MLP neurons of a small language model. Each row is named by its layer, matrix (gate and up: input weights; down: output weights) and neuron, and shows model dimensions 48-239. Each number is 500 + 40 x the weight over its row's rms, rounded and kept within 0 to 999. Numbers have three digits each. A neuron's up and down rows have the sign that makes its largest values positive.
After each neuron's rows, "fires before" lists the tokens most often just after its 100 highest values on Wikipedia text that the model never trained on; "fires after" lists the tokens most often just before its 100 highest values on Wikipedia text that the model never trained on. A number after a token or word is its count.

L5.gate390:496492489487508503497501473466511534547503496542512528593488515499544465526534462566519493445557520529434531466438436529546470543426513483456513427533448473467476444478507518451503466510522460465513510505463464431546498496361474557530525512471551438464503495446472551531410527488525456518480499542448512550574484529492429444459504508490531565506451360450555489527545573577560532502567490530519566533438529543537500500455513479526530568461484517434548515524514493535526512516504565495532423540465493417506516454531563430536525473550481591468539483516449472483527504456574513504
L5.up390:576527404461427508521427406508513471484439511543526501489473431525535508506544581472569490504482526485576439466459457588474502486491553465452484502514487487527529451433516434565513582533513402533481488530524492491444477508450462475484456505511539502462541506476503446489516535542460471459499451507594514530504465512453462516467435513467525480421561409506568509513480598549507441500544546583510518447444584478541492478506488506477522491472546552497481518502490503431501473533517537529509488447519427482528468573469506443532464511511458473517530530509492481536520473535465452517
L5.down390:446471583539500543541532495458462464476489508412482522517471540476470463538518474524525478487473478522448558518484443441508447470476501550503511533518513490520495609532510471463551499508536442532513520504517469448461495488554509485447501502471534546495483417538478507469429561430494543515541467511461511542476491505584427467552481438560413524507442505505538494530468475516522483524453434479488487549464414550477499594498469471513529521589469481465546515489468454509471502507449540508532383529534511564470563484548530528457489489520471532464485459450480503414556540411546520484
fires before: "|" 19, "." 16, "|---|---|---|---" 13, " |" 11, "–" 10, " |\n" 4
fires after: " " 61, " |" 12, "%" 10, " (" 4

L6.gate421:507502467516578524530539487458507465411485542510556499428461426499539437514480498415515450478554489499546506431467495514446490578515497420472544436500605456449513516549514474555468511513524413443513459494451473504565555464492547477504562524509539446518477532465537497506519506538545545525537431523459531508495532453505541566529530465437463458546460519512469484435484472493496506450558552454451533504491540491417493488531517537466480512498457544494508508499552532524564554505494580482528458494413478460546564492479513506515460525585458542511518476515444517492531461447348502519
L6.up421:515527464509551506581496486429483510429492488446569558498507522513513501525471472497484520569565492509495471509542569481486532551494527459543561383505550501495477551493512459476474439500448445501517453531474528499456498497517481562509596479534545428579514487448473452489559473529516480536508476494467542471535509488482402561424544461536516573471498480506477479506452518444492479522550482513515477442501442521445507503459515517480580539457488490524476522504541482512488596511444546479496443476470524426472535519516457553543452568508489506554582504559456466422536499439468489501
L6.down421:569503474480500515493521507517508465437521497457573554527383520565487485422491486532423532535539485548526536482539444503470420532472527442514537508579486459581505549489442545497493563458485473498499542541517465501530526469513519483565480491539441516468509510469515524504523458502558479470485483544455473438409556532468523495461455468475508506446456491521432550490554498455467488504527526460563488439541471515576472514497458488479450493512508545567499477535411508448475450518501570579518508495506426526528457517445454545459437513484451497462502506483499485501443584513533485499
fires before: "." 16, " |" 14, " |\n" 8, "19" 7, "0" 6
fires after: " |" 56, " " 44

L5.gate519:493509501544497415488487459529500473537485501466537534448464539490543414547466471472476469506505474469564482507519435483467544542449512487462465505471515485480500515532475545500532575566501516480444447524554488554492489502574532512520482492560483448535490494512556530514567496511495556484488412556498513474510544488507484519559498520540480450518523477501567508473495514545436444397478418500628467488458517586536543552458539553528437472544500521456514487507510474472455508453487537511567518467452502423477400476499587498454502491570480543536536504455446448433523540493503471510
L5.up519:485471500515536525448515511542443471532518516547481513513419403526526486519543507506483467508519458506474550548568489490471413451523484525562531464514538495519552486504466470518492545507490529454503513509539493492486518640525456485512505483496558511513488453479489472496469523524474560594494496463449421480456574475527492513515520496515567500498510552570513520516488461557474451502437515470534538516519477468566499505455447484392460516487549471457481589555517535542488475479503585432520452425421475478443511514454465460563423566499518539422509567603476432499588517452504510572
L5.down519:513551511576516461497477455545518440463460495543538542494428471450547388510463506523507565507551514498502499415466483505414523499433526484534586518479558486500480523490464534444505463466527520517460489442521525564527522519516541489448513515557514445431478477483561555583546491533501538467460475494523531533478527443506460463530464493547491528534520530502500504479504521516459422477532442497512539491525487582491548468511567572518499432602489528544451517538455429463523520486469528481475510460544540447561395474511513443427558503586482551527534463478508442448458448494482516524
fires before: "19" 63, "20" 17, "18" 9
fires after: " in" 62, " to" 11, " May" 4, " June" 4

L6.gate74:605562445524506520497477479455504531503520443474490565524538550652479461489517504520536466475530541471444494563544450513540518513549518397485503472485502479403487423417519512545510464421503470514550585493509501468494466510524469597470440609504489538453489527417459524510439492540530468463519474445495577512437462423524462554467478535517455472479521492524523551492476530527502573493483441532506476490463471504507461559471500473584482522498501548495433483508578479553481529508514454519489484517521517440495461533433527463501560491561436531551540549544505545437514606520467509501
L6.up74:547510578501534416554530449505520485562500469464536583535488563498457532453490519510475481479514553410512433468496474564523543558488483470557437511541527564499477529542509455491559528502442449473524530453442434526500547460435515469522582517557546408483526471405495532501475473569534501398523498467515553445498523474510489515492522430532497512501488522466551477517453522534459522530475512567520451509431477573436441453540532436517464544474449462511396494503567517504450499498496511508514553462509534544481490529530548443554499486509503538452562521481566535455519519522480465533
L6.down74:469527454444572452467468493538506497466535462567513500452499531478451486487554426516436466475512528522505474541541486525503523493489545441525530492454487427509514512508537513485461578420480482428480487605546570440555615504591508535530491516463472553511490465520544478536524557500453500541495470476526518471499470566513559445522513542600539520437486462473509453501494525492500491550535540494457507555524526556551475508507535560512561453536524538513442473482481541485481513497430532473499443508504531485448459478497491478469518489376500581492543505440477519470497485520528604496
fires before: "|" 78, "t" 7, "pl" 4
fires after: " " 34, "0" 19, " |" 7, "%" 5, "1" 4, "8" 4

L5.gate281:534550494485464516544588570515518454586497453452582470464465454521512465535490525550541488437542515481510476506490458492471452520449501466514513464470469444419475517457490537513493544502470521474482471556530612434553494428458540486537495432466542432447523479517497504502516500499470543529553522506476560498460493580516436590446570575497525524502531502494507447482559497483480418497497489550529538509508556526479469495476555529465490495492529510504495522520429449517482497474450546525539534475501563472533437462498490462536483485456489505586542484469520510471522454478508445553
L5.up281:571495496474515397472524534474516544514463518508488454450545512455460523443480502483526501498563482509565517508428460508543485469482568462499584562484529492439580550475498453461572437574476497474505454502515491473462463525477538492474549529568530524493493504491499496511509514494545536495504514473499451484477544488553457540510456463501511456513491536582472477465459506469509519475488472537474464524477588452445540500543434533441543530495523500518507462440514514538525431528512494548474465589538576415431492494588498460543470457521564526459535555499529484530505560517478615492
L5.down281:483552518478499570495561539513464508440482458436583533475563492513539443490522527552550458491518503436497468457447522476517475492566478516548497543514495499467463497551569486431453491493510516478496511565505540397586479553570434528519498436433512520465528530432483509487533495478492469464589494524492475454449531555511492486443544517490443490498489468463505537461448497424530530538495466570529507467476503463471459510507492546478551525487470514506535499479494519525486624553497546496545566533548559500589492498467554498491523412439457484553468470497464544429494516487548430477
fires before: " |" 18, "%" 15, "0" 14, "20" 6, " |\n" 5, ";" 4
fires after: "." 47, " " 32, "-" 5, " (" 4

L6.gate67:475527501452442529527562507502465418494435512522562536583582484524484522478483470446509479499533502447538510463447565595481500546521543540506439426539487486418501495490442512459518540493535455462475518546484521489471431501517508528481565469553570532487529567419532519507448524519520506540485413498426477539475498499577512522463465533456501473560444481508378482505582450516489475489543475532503485490442442446555458557550538522483510520546495557493502449523479533482516471525509497501451510515502414510458584505429467470502564518456472485505463496483439553459490486457487550549
L6.up67:524529549618472440499479482455500549551539454512539488572446441534564468472466542524498521504428476436538495544473596591511555437475473486581565427456414498528477449484379541472507542550526539507502440495491525460495468524516520511575473538586528493497582473471497538482498538493502437461516496510482495463501496498463530475488523587505502481489486520542542524535532501477457486547490562521543507506500542465493503476452489469521516483512509521487533529496539464573523471513487521556474449434488534463500517539544485467516472481495516427434513431523511465538472499477494492529
L6.down67:530413486539494522484515448560457468497464515539470521482505535519504497540500503514468561486528551458476498486487471420465490597565480474407448544466554485553514494516590471546471484468518474472497491505481513539428521453495507524529528490481482468413490492520519575530569504488514554466582568504506460527494460521601533508535494557485459498510528523507551514442509568430546487538531504468493388518499452579530473570567521506475514484481498551530489449509487434431504425534469475497551531498432540452485469480486542512439477454496539512565420515478430509453547486524542492532
fires before: "," 17, " |\n" 11, " |" 11, ":" 9, "\n" 5
fires after: "19" 39, "20" 33, "18" 11, "p" 4

L2.gate391:461431488438470485506439498518494492492572558541561399567497528446547510516536424451547430477525490499536483485493526497493514477498523446449509563535466415470504494543453540476515474441513499534496554471503497504514511561517514527447481547484466521520476478475517482445594467506464543496530539529470476507466541567542513543559504523452531493517481420582525526529462494489435541524468542432570556535507559524514444483402518456532427496482481573501509490555502514457502526463492574470529535463477454465397487501499525535637498535456477560434519555485476558537482478451533507491
L2.up391:527517494512460480442491481527522523540461550479509469474495517591535487487554464482429456532457453476489395483533460543476472473498512435459466522484562556484505535537490500556461610476486553528466452487542459534476480517426530413476476486465471486484499476472489518379470583496466560543498469501473486525447531479523554487471476461528531506488494529554509459466521436446491457527532476575587435535489532450521427553508509557541537398578492542491492585488493510513443478553539545440488478572478514559475524523524500539484498519498543466468505568506517497517487518530443457445
L2.down391:467470509455494548559480508523488481456473437546567508493513515418529479522506525539563525450558543461519603468482493472524541569503523547465528469507497440547531425454493502507548385481550559522499563577477530514521470442618443540523522440509518497526547553480529480495504404460449424435520482531546512501492474499475505529429548570418461492553583449503479484427481579498533567486440531472472526452478487535507477426491519447490476536457550490484513446444498480452518547455510501508522525505466468494554544488481517555537521524459535506474493472542476506452578469509502492512
fires before: "19" 29, "20" 19, "18" 15, "k" 9
fires after: " in" 54, " In" 17, " b" 11, " B" 6

L2.gate321:483496497523575521523456530473465509486567465526576487386486506483465468556435491492467471473543586499569528481491548530495498501506435425487469526559556510538506537459481491555471563484518458456519497479559505557457553514525471523495502478478430481435529489551459504468537565509455498584509423513413522526501520478520534483493525451467504495521522430551519507514520484503525532526449478501490516498411423490536576479493470444478492498448541477430505561499440580550505476531492508508568533494514479481473525445483550535536472551492512571444489582494465550483504494514350549462
L2.up321:455532513507514524483446504475491491521544467485469527614447529453489444498518472471479517480534522434472499569513516588545502394448483525530529501394549523497560484540523524505483547520499523522464430485470501513519534563516472480522434441507521513478473469483541480542494442554545570467529477540497438497505566490505447473475506508460492528444455482512456437521597414487374510518471562476530472582527432424485462572481519575543459475492506465523461486541518509481483462451562513544505460427478580545495523475534464451493515528522502570484458464510489469578590462419513523471
L2.down321:465498431499526514499495546465477497417531560452470435483453465463555526514531499476513456520510484435514487482514512525452478534460512407482509491493475480465481519513504510490471465500477479431450532503519507553496468546473434498527492458489531428529498494545604547497566530539482449538448529524529511474502491614553502567451507459534479532480515598499508509429476504496471469556526444493433503486428520599473475486446557502500477557511483449504486479447557449516486536576520515475564478562429498476525510486516581492494473422483490537524501555496508508523505469514483435592
fires before: "19" 35, "20" 28, "18" 10
fires after: "," 54, " in" 24, " June" 5, " December" 5

L5.gate257:515513476467615507453526511517454537531516463505520529485475453526476502439565551488573461589422517524508481428494534481526523468528461502438531505495533496389427534469483562502515492534560532452533444511574518448459560434468492467490499462484556487411448553498458542484440544518485503538555506480465536498512473518585466498440519489461521499493479558437457446508538523514467546516512532512512532489423492469481461482490539460490443458535437413497485532455522562483432475438538508455537472460536548502556499484533488408552504453479416524554425526510529495543533519449434503497
L5.up257:482494549471458468440525474458480487482469464429550541541555464490488510454482490517497585425518508481567472541479483437527469499543484487430529494470507514565511491554511545459398485501451458524508509505473447514480512506540510471501541429514552507477493465479509478471512431589554560464531512472488510499471524482482584589472567537501449522514456497518494538537499568500430453485515565468487545569440526508490507429510510538477537490474440457447521563421511459522525473589490529511580431542559534523521512513441477517511511589470560492512521486511449455570521445477427460499
L5.down257:482528552458542468611486526509445482540583502542439532494431501542527496494523560466533478503515456474468491548548556478515470442486492600473483463522510493495551558449473499572559553416574472445508507488498516404553497506469498553530505511498543505445558519530493503454488468425469483529491573503489481546521498454371451521499496488540415476478532536480430487565527526555491523540491443535495547498457482509496469459450489515576509527481452436519492525571512476500375500505590516458557475486483478504537478521490537519461504489456517517551598448436499481437447480497581521474
fires before: " |" 34, "–" 16, "s" 7, " season" 6
fires after: "20" 49, "19" 32, "eng" 5, "–" 4

L2.gate336:551516481484496486555512426470502467461538480477471535472481531491512540487506501465543545349429433530489530464492540548560483530530473445526474517511506507457487495446470471481436477484469488525506486475491502528494459481512512542497566483414526515505548485548431567484511486525423481514462551477386524499441567519564555450486476557491463547457519495503530499412478523523522508476463528531470532523492405527554506483504466570577523482534490461526399565570496490472588418550415545500548510525488507451520509510479472450569485489538404520541586535513450527479446503460505469492
L2.up336:440483531549514489498459478463505504467521541428496484543516480608540519438511508452499550480547462457582516515474525502523556470427431478554602473458470438499482530425496492463530412502468486477484441432494517496486476550531490497527540499511531419524565507520477407493490491507462456492547545493546569522541504514496502539469537491504568539516582430524540525471495469471469478528492430502509481483485460574524488474459494462499475465530502470499454466479516461491539434522452465476513479476593597458495541508472476479512421535568523574548591471466485430508529485499409549543
L2.down336:449511450494500511555590464443519522473467524506539511530554430523483479481525530576541500522549541592445521497446520587512571553518488433475505566585497493579484459497477503614481523463483480468460510489461520568465406459501511492473437540457531456450501490497508453407488510506532539524514470483522504511483486547495469463568550549479487456507480543453486541602513518502530538442481523431519516512548504502441447537519587481488504519523506554473543415595466514517526555488472502474446530505525528518429553454418476500478470477509541484535409564482467459499519520548527567476
fires before: " |" 39, "," 8, "." 8, " |\n" 6
fires after: " " 55, "or" 5, "an" 5, "t" 5, "ag" 5

L2.gate394:561506468503510434471458524469459517526484540429471448542512494484521469548510531489527475459538432449488456502466448522505490525542454543528542494572532519479489506521436547495519536504497499518496518423508574438483500517417492546520523553478536517540542539521508464464456554579529459494474434488426543449411484528525543521538505501524519453488500429553470477412538452501505503506524394441472500460548512443610502489448508618492471513512591474529432445506447520433539537519491560462541481440452564454614521528494476523459458449488452549531503519427527497479501472563424496541
L2.up394:510532575474478455463509481518512523515485538432471438519483537524473442468437504502562517479501558470474576494535518585473604445511510397466513470504486559481466470577494501538545468510511531524446540478537505478513516535457512538453492535514477477469446514445495456489548530500480360493492537444486504579536590488484469546498562550505518519490504592506492535535481556565528520507488483471506487466530514543522558566473486503544554459478476540396498481531492473523491514454431459458516446448439486510507546520461484521425529555436504466448496469526592526512555497497543490553
L2.down394:506492512494524481472539518463484465501462513456554537483533512460535562523474509414480485494487521441532430522559508439499453484518521516557501476523442472500453525410488547521505530512511447570564483540457484492490499463471546493441448493532535497545532524514507558501426482491496537508477493501517427468444455424498542499525527559523439475486512493571416551444502521489455416556463481493514489462535509382470469465599460537429522541583563479520468488576483480515474449456509476483534544513503487451522539496516499487524539559483498466477463442431507499504481547471476526532
fires before: "′" 32, "st" 9, "ail" 8, "erv" 5, "ec" 4
fires after: "°" 32, "ig" 24, "b" 13, "p" 11, "ur" 5, "eng" 4

L6.gate559:523456535523533424565507479496537497483524499513575520520523507522553423547508510510431490516499460441497435432544522537528454465481526433495481458513586492490529538500464426491481551476502501495501585519437570478469549506426574576567516435548634494436500518436465472512574530453498464436525512469541510518482521512452453542460477523521452480432471467471512526497490534448512479510466496494444576485474517517478504476451497511522514393522467447482531579537455507478477501522510506492518438430466495475593545480443543515535470517525427517474501516460440485513517466442528549500
L6.up559:529495476533515496434505475469558516561409483491542539522525462598512523468510513492509486507539470490448480469473456529450484483593466468460467488531470519436505458475489538442480492478465446491565496449422530538422536483473492536496527473512479511466550414452537503475570551500518540506614497475502510494531420487528544546477528505522491473518594479501497502432492569500544534519537515585467479500413412516493482481524498475529509482521483454448502453573497568459572526488518475462470523587511453475532565619453477510481535395542451446415491528479475466467486512460496470567
L6.down559:497500465496503508538557487550484478455566477485484508465444512498459506427478490556470523512530500494499505559541449509530410511550586442473420496512537504541536558556462519526439588426490505426453555516487518455480569497502508490504540479518466561465528564462513482439528531461526456498489505540454503506442543593496481472493459500510526489401422521534481637506525460456477433465494558487554524448551493508516432495484528532509482424510492575472554497502542431488488459528533552501531509510486581425470428473493531556451465503512486510479437512477424502520429515522518488487
fires before: "," 27, "–" 19, ";" 9, " |" 7, ":" 7, "." 5
fires after: "20" 36, " " 30, "19" 23, "8" 7

L6.gate555:499607528472502531483519484454499492559508547453491478510539575506513440487518596506509440521410544530545498481507465505528491504572509462593533508539477533401456457416454456565512511528491465510504523525517460480542438501559467494520466472526489433541514544469480441485505509464552509490540518466530514409498517505464574528514532418499541443467474451479592559561486534469488466570518523502514506542497445553515458461456502547540459484445538526531445480512454463505437504554512485481482520466559461490530514500495538384493509525476501488494478456509531436544408523470462524564
L6.up555:491505478497530574564430495513491419500444486409578491439462470483483519546572469477492494554481480510533560479495480521500517506484440528516532519538512468518489498497525526484437496473488438559479462476512507498455548528494535520495449464529494488487494507427537530503485476497524542479424483496518416509504569416537559454494540383466476558494576584478473443493503471557417510520435616535520525528483564508505520464546433543482561476469548537518506511561530505496538548448397496533440447429452529550524504503390507496463476553574479514528528485451535499481448545531443533502
L6.down555:501459564465441491489521465494405465523501520522479530505576567495499489432481503585579530480532558512496462524535412515528566483520502540516480502479489523522423559502503547557540477516480513518522467505513454460473551503575418457494530462528481559520444465505556532538497466523520530495638505505482594475402381492478515498477455510483494424516457459539474505523533456471559484560556471493447459576523446498470529486439537486491458486524525546488475413467445559526438459540549444415544556515499419453527582502584438511462480541474523545506442510526488539503520480524487469503
fires before: "|" 40, "," 19, "–" 8, "t" 4, " |" 4, "ter" 4
fires after: " " 74, " —" 5, "au" 4

L5.gate192:545507510582490455492525492520477509511449441534486492559477524549481544500510593416504436498514519488492467497470537537561534602518543544533484443480541560442480514473456453487523449445502482485587479482470464507548460467461530457490500538578464497467508505492454498569493445599490489460525428492498542503491463473432437557512546522543524554414527523482510476458455533529422558576511503494555484540509484527552525457472576492480501467451464469478475523510510425460431435501511521606501537571479404484471536524490432474455474493495494535551523535449484489496538448461446519600
L5.up192:449537491475522516548512534533516524482492491492468439435456519517481473494479507470597569499530494444529557504507450568546494463547441493487508503472537540444482486476496466498432404556396464529476420535442547491465501557526592499538477466494576510487498561415456533527435443459484515507510487460545528470477489502495469524429490434507440500527482483508517505541525504504438525541436560453504538520430563466428567468527498528431454523470421505428460458512476516508458445463506526501486386545550525501547517531528498582501504557469506539495527493453453450562474480522481575557
L5.down192:487456447522468450534536529468485537442549560482485519588462473597523396416527561460547528442535511541492536467450591502504441515600583517488488506490471480512512499455472507579485497456455459528527472540483525407528471500487467486529519525507492495427579520468501463508518563448496476498512532454461500540514522475493514421466501509549461494496476476421483522502473529480496479553541526468449497513495444509486519529456562500510521581551470504492585580486459480491436563576508445459533497543492491486502510572460495563526495500498476460543430479394511466508513528547522521543
fires before: " |" 36, "–" 16, ")\n" 11, ")" 8, ")." 4
fires after: "19" 50, "20" 18, "6" 7, "7" 7, "8" 6, "18" 5

L2.gate459:517428530472466476451488550451532497468543509435509482546529483416530522449454483589567479480534476455576457488514513580418492520512424452492594498520560522477450499464465493496553549526487556437497469475645488551515524476522547488470474452527471532553547522488487520578575560528484497489488527517528534546552510457570521457457442446493527489577476502534542512522474483454449469419518458432475526493467482476451532524491515511500515482497508532456529513479504462517463488532461472451451471467509489431495504482487466522435522510456463430479477486552542515544552502514509484492
L2.up459:601476469477465418443492541477562432500491477538504515512515471521449516480440466475449528465478468511534501539512485471492507493487529539452577473531475397481558518435529477460514580473433471574511548396502511438567472501472489524488551463477441485456530439516526491457443465521497511509488493506462549454444482501475534533508508446523489472439533462547480484513478577445514497528554418489628459563459514450554535495476514450509510487535528536489503487548440516498531534435461527553475478503498488460539479521530448459570445604501507511479512624528470528535520480422511400517
L2.down459:473467524471449515491530489499522527531530484484455463461510535457537476442537535585547529493503462502468483472543545457447492463537398450513471572491551537503449526527499527532477466512579588451580440513587518522487498505501473474518476459546510562564520512475493519541574511487501518493523565440561508544514503519590466504507494477448513519515491498498534559511515480500471455518486488511440508428502474496493475515477529591493501593431471493487527478476515526537448430610446488473513522497476529493497529504436561551526527444421459479527440486491463538492508513552453474482
fires before: "." 21, " |" 20, " m" 6, "0" 5, "°" 4, "," 4
fires after: " " 56, "." 37

L6.gate107:474575374489519497478464457484512473489487509527589503570545529547551491545456549529438432554426569451514502501474539480482506506478534491455587455452496533473453532478539533529467514480495470486464433511548440515520491510529492536494523536526521501480476533481561524495484505455502488506527509435515534501521574486518456484503502428540499529550562425486530538545497513506525515504505500526477513472516486539485574518541492459567536470491503485429536475582552502468527550525495525496539413483512513467503481524457538542484540506404393525498543468542472476518439501433474576565
L6.up107:472475443523546542475472473454492492522451512484443467576519518528456518519567470468460499452479507455537561466553467435494446506458526525499520528527468498495545473501469531529551419514473410458528431474482481486451543620495577532469528483491504480506490455533516536516512477460460483517480434472519523471513411456510520538483524473513454555524528550532465481506540470531511489471511501523479449497565585502451474468505508554498469518567538547472531464490541466512525554466475460453504524469518495585598543495574507538496470522560491446517485533507404547586498441497444608563
L6.down107:556554521476495507459517561540475491484488439425517543501463510518551512504444438593487516496526544545487462558485533468524421477517493526520464491518510477539577607523420526459466515489517456487446538514418517522541569453508457436507540527458445516483551502498451470574487467502457513463505474474494481547449527532526449406563539504519442536429387505484497538488468577491515516509515472459499503477454485467540516544515512468527503501508463540521448478537464463483496493495492558552465492524532521494509450419497479547478475511524490467541518446470487445488519512499560433541
fires before: " |" 21, " by" 13, " -" 13, " to" 10, "19" 5, "ant" 4
fires after: "|" 27, "ut" 12, "\n" 12, " |" 7

L5.gate346:550515551495491577476513548431458501502465534504545460563504509455362464498513441541476501495502559523450519509455471493509517558558471455492538432439437474483490518473567539521544460463496516476469501635552536521538599515460496517509473459478520505455514525504516485517455534428496515493532502509517464479478520519527519498466564509471528529499550449564443518438478540510504537523494530404526506514502502506459518488505422497408456510590466450479518569556532551463602510455449467480502502518479523547474508551507435503488430461552471505490502588463484403517489512545470504534
L5.up346:523515506505491481448606567483557481482495492532531481546457481534538499458458544531493521574419476490429540494490470515471474474502513473509486498588489502520475525474505505467534528550530471491499479485434561485461489471411535547515471472507469470495478553497491515526469519543422556476558513503549566508565548465514486502429548502510519547484559496471475491499513499449442521515560541544461544469473431474526414485585557559491434488479483448503468438560370483488516494467432504426557504455432568478493433512570505447496475515512452496511533552476503449535484503496507467533
L5.down346:480429511524511506542533505460394542573471456480446498493582566450462463527543516581529489505436485469490532468441571521555510472560512532478443517479480522549471501383498469486496478521476490455498530473578513492451517468540504516542511546480496548549441469512465479529468503430516482551483531549425442479546512452552482426530546533540443516497453527495475507442499486504457504473555518503441499430456417500492499486478480546453475460509474552493454518521519489520449557514484571488492462560502425549489568524496541525545569506443493483525456456441464521507494526547528558520
fires before: " |" 24, "." 15, "," 8, "–" 7, "L" 5, "st" 5
fires after: " " 48, "6" 19, " H" 8, "7" 6

L6.gate499:479528466537538478456478497484486439436482500497525518499513468518566500507464530520490541488539462501515545458466505489469457560551449457497558440518557490480542523474500498457552552534485489526478497512544550507489521535513496448478497412527532521523484442436511549504518541500491583543504406460442522475438520516536514513561543478469512586484549519533482457548465461548441447490466543518590489507445460526491552482424434572522507477457487504379532496496527451439595516442471543489475438453428527428503530533529524488568458546518483497533581485526441434485521447446478524533
L6.up499:485503544560444479418535488478466437447473505441491453481480483462566512491527557438561559525507475486513515465500606486463422463447482483551518516524521364497547518464545480482553459514536527572544562493514511531510464526458564525483534420543498493558538528580476464509542528502468411520499532510476516485461555473476500463553516487494516541493548518515510492544566579435445498526417466541543517552398497524519489463417525512510492524509479469509493557492486516473516528512522438529452449503525527535478524430513562419454456488479476516528490503469484460392510471568470550490
L6.down499:553488523475464450484492465608537491445562433520547524540392479507517457502548489510534599457526483508488489548510489532432499478487518428526564513573550502520500555500470504459465462448495473547458578552535480559494457447523504482521559463505541490481503539494497519552526460516489480500486532515497459529453553517497508506473504493537539507524438518470453566472489522478525523457522530472564502471565483516558397444532527516456445498561492551551485443544491515480503485465508479516552511440495514522524485507453499497402480475521444502421493471514439536509478441447480497469
fires before: " |\n" 22, " |" 16, "5" 9, "," 7, "19" 6, "20" 6
fires after: " |" 75, " " 13, " —" 5

L5.gate515:587527479549498530484468491500479484532424502490483419560527510475494482462523500473446441418481484471425557516504417503523466530508514540457497493488483494462547520525476463560443466437538451481459551432546490517516489492451462468488541518547485453482504415460466515485470458540470586568500477474505485446476545468519515571445582497481517460485496513561548420537541471548531504413453488468575505536588544522545504487458435519505485453419575546435469551543511472504490522536496479477561456525545425469512543565495450506469509560466522539510626495420574436510501505471407485527
L5.up515:444500564428514464555488483500481549544448436506476459397451469451434487465471457534499540404485533500452463493522548530486485500491485521495441549468510573510532522496474452512454493504509458548534457531480494471503536423488405501457419491533507495573605503462469511475602522486496449428445467523504582479536496464493525500453503508484515518517537449532572506532507567481516466494523523481495556506481554591571497448421482512462567478442541418464511554520542570525474543574507516490466538479461416571532505506519501529450537504502477539511510477436450540479536515502486409492
L5.down515:530555573542525520461524515525559483448500539491515515443498544504498514443552486508435595536474431487501481480502531484491406501502537532483457493498481534484523525473500458426556492497449547527572504556454561544505476601459521456480509463506497550516524542479524461456489537491413461500540450522422495543553511560525460485437474487517475524442501490544504536515500442533446467497543437487493605550506410532514492463433539549462584517464557461540518498503468469471559493509522521469476528475514507527584522526499397557481563462505551495436534509502515484458464450517456484423
fires before: "in" 12, "8" 12, "4" 11, "1" 9, "9" 9
fires after: "19" 38, " M" 15, " m" 7, "-" 6, "," 5, " h" 5

L5.gate542:479530496544559493450411443470468538502530446525463498549473531462484462523455500523497490473533532475515456532448481523477490541512461498467440463488545441528496494467468584517459610535488429437434460529504525500460472533546522502485450578537478459474556520517574489500496521471559546532529444535442526505513547466561500501468506574494495589456557497511480545525477442524438488510420463489581452518463459547536500526473487527516462548557467511537493512520573473496519503495446586535520361448397553426464520490506481515544506475542524541443521550476476477582497471477492494585
L5.up542:496534404504506542550446479521483609494535523522590486494468504532506528558504485490517480532616493462538505477537518494488422532384505447511493488545467396550548454451424534485518524516441559446498457531494517571437446536590501539475484450543546454546486528500490498597523488541477480596508421485477472511534489503589449520518493465481509464518489436520496446512452446490476502479526463462458520509507486475509453488456565490525546544533509507498501495499444420570487542458503509492510476452464573521445501471501426494555480545453436525503568513553472542513549462392530494540
L5.down542:522528500561522489459477465490507450447453479557488504521438479434503409546419533502526526499548502510561519475403485503420495499414561410554579487487537472496443526525496536454473466479495516491458479409535536513546561549489523520480511531534517496432440463480541557562474503502471520526483484467578526504495534441534499475486487519557484480495528490503470575463491536522451456490554451505541565451507488542482476510517552585484493463610527498526477504520482447432521543467509506528484497428495521466557438469499510453442509558584497507533551434491498481433452484423507520557
fires before: " |" 15, "19" 13, "===\n" 9, "==\n\n" 8, "20" 6, "5" 5
fires after: "|" 62, " |" 5, "-" 5

L5.gate92:454559455474522483467553475510526436482475524517456477508519509465438416529474476460474509521565505529425484505427507561501452541525508473502453482509562507519501539481454557563504534438514503492517629483510520544545494491457499517465422511570499514513497559479516486455474457590538504454468472529552480438436564532497524494573551570510509562546493506508546481453471500532472514462517466432567469470526456517504580517434500551510504506507483444498500569541497543506528510465509513459497446530405516492571539509484439566483537486522542541504492482473577544467475506478468534523
L5.up92:443537503542507472557404556473443495511505438494492508583524446515446516513546478539488440508562482463538519471488470524458491405544543475381505515450470477506498488459460435505542534454445517484577490539510527454504547432460542485482534502580487514506509528519490576492559540535500449492458501474449521477456501505555507467495561402493571510483525525525574526456475459429533491510479471474528585431569536486474551389481534489482538446562528525529586486518491461566523525540461554508467399551551465513456447549500509552562499452591513514531494492432540488484553479469498487513
L5.down92:451507465490424473444517505510506454432477605522532470468567534513526469495550523426463492559566512488469425481585554559512467428528505498516538523521544483513560505538510518515456486489470519541481578487430511509545492489500459497487531576513557533503476528466482473500474528533467457581496529480453505449532489536526470474482526447477542498506521539538540380461544535475466493501443459506510531477498512503405527507452478477487511510584514450547437543562465482511525576532570493504532474478451555518506550457502482492523474440577517517521422546539525530495469496503477475520
fires before: "9" 13, "8" 11, "4" 10, "2" 8, "ur" 7, "1" 7
fires after: "19" 35, " o" 14, " " 7, "18" 5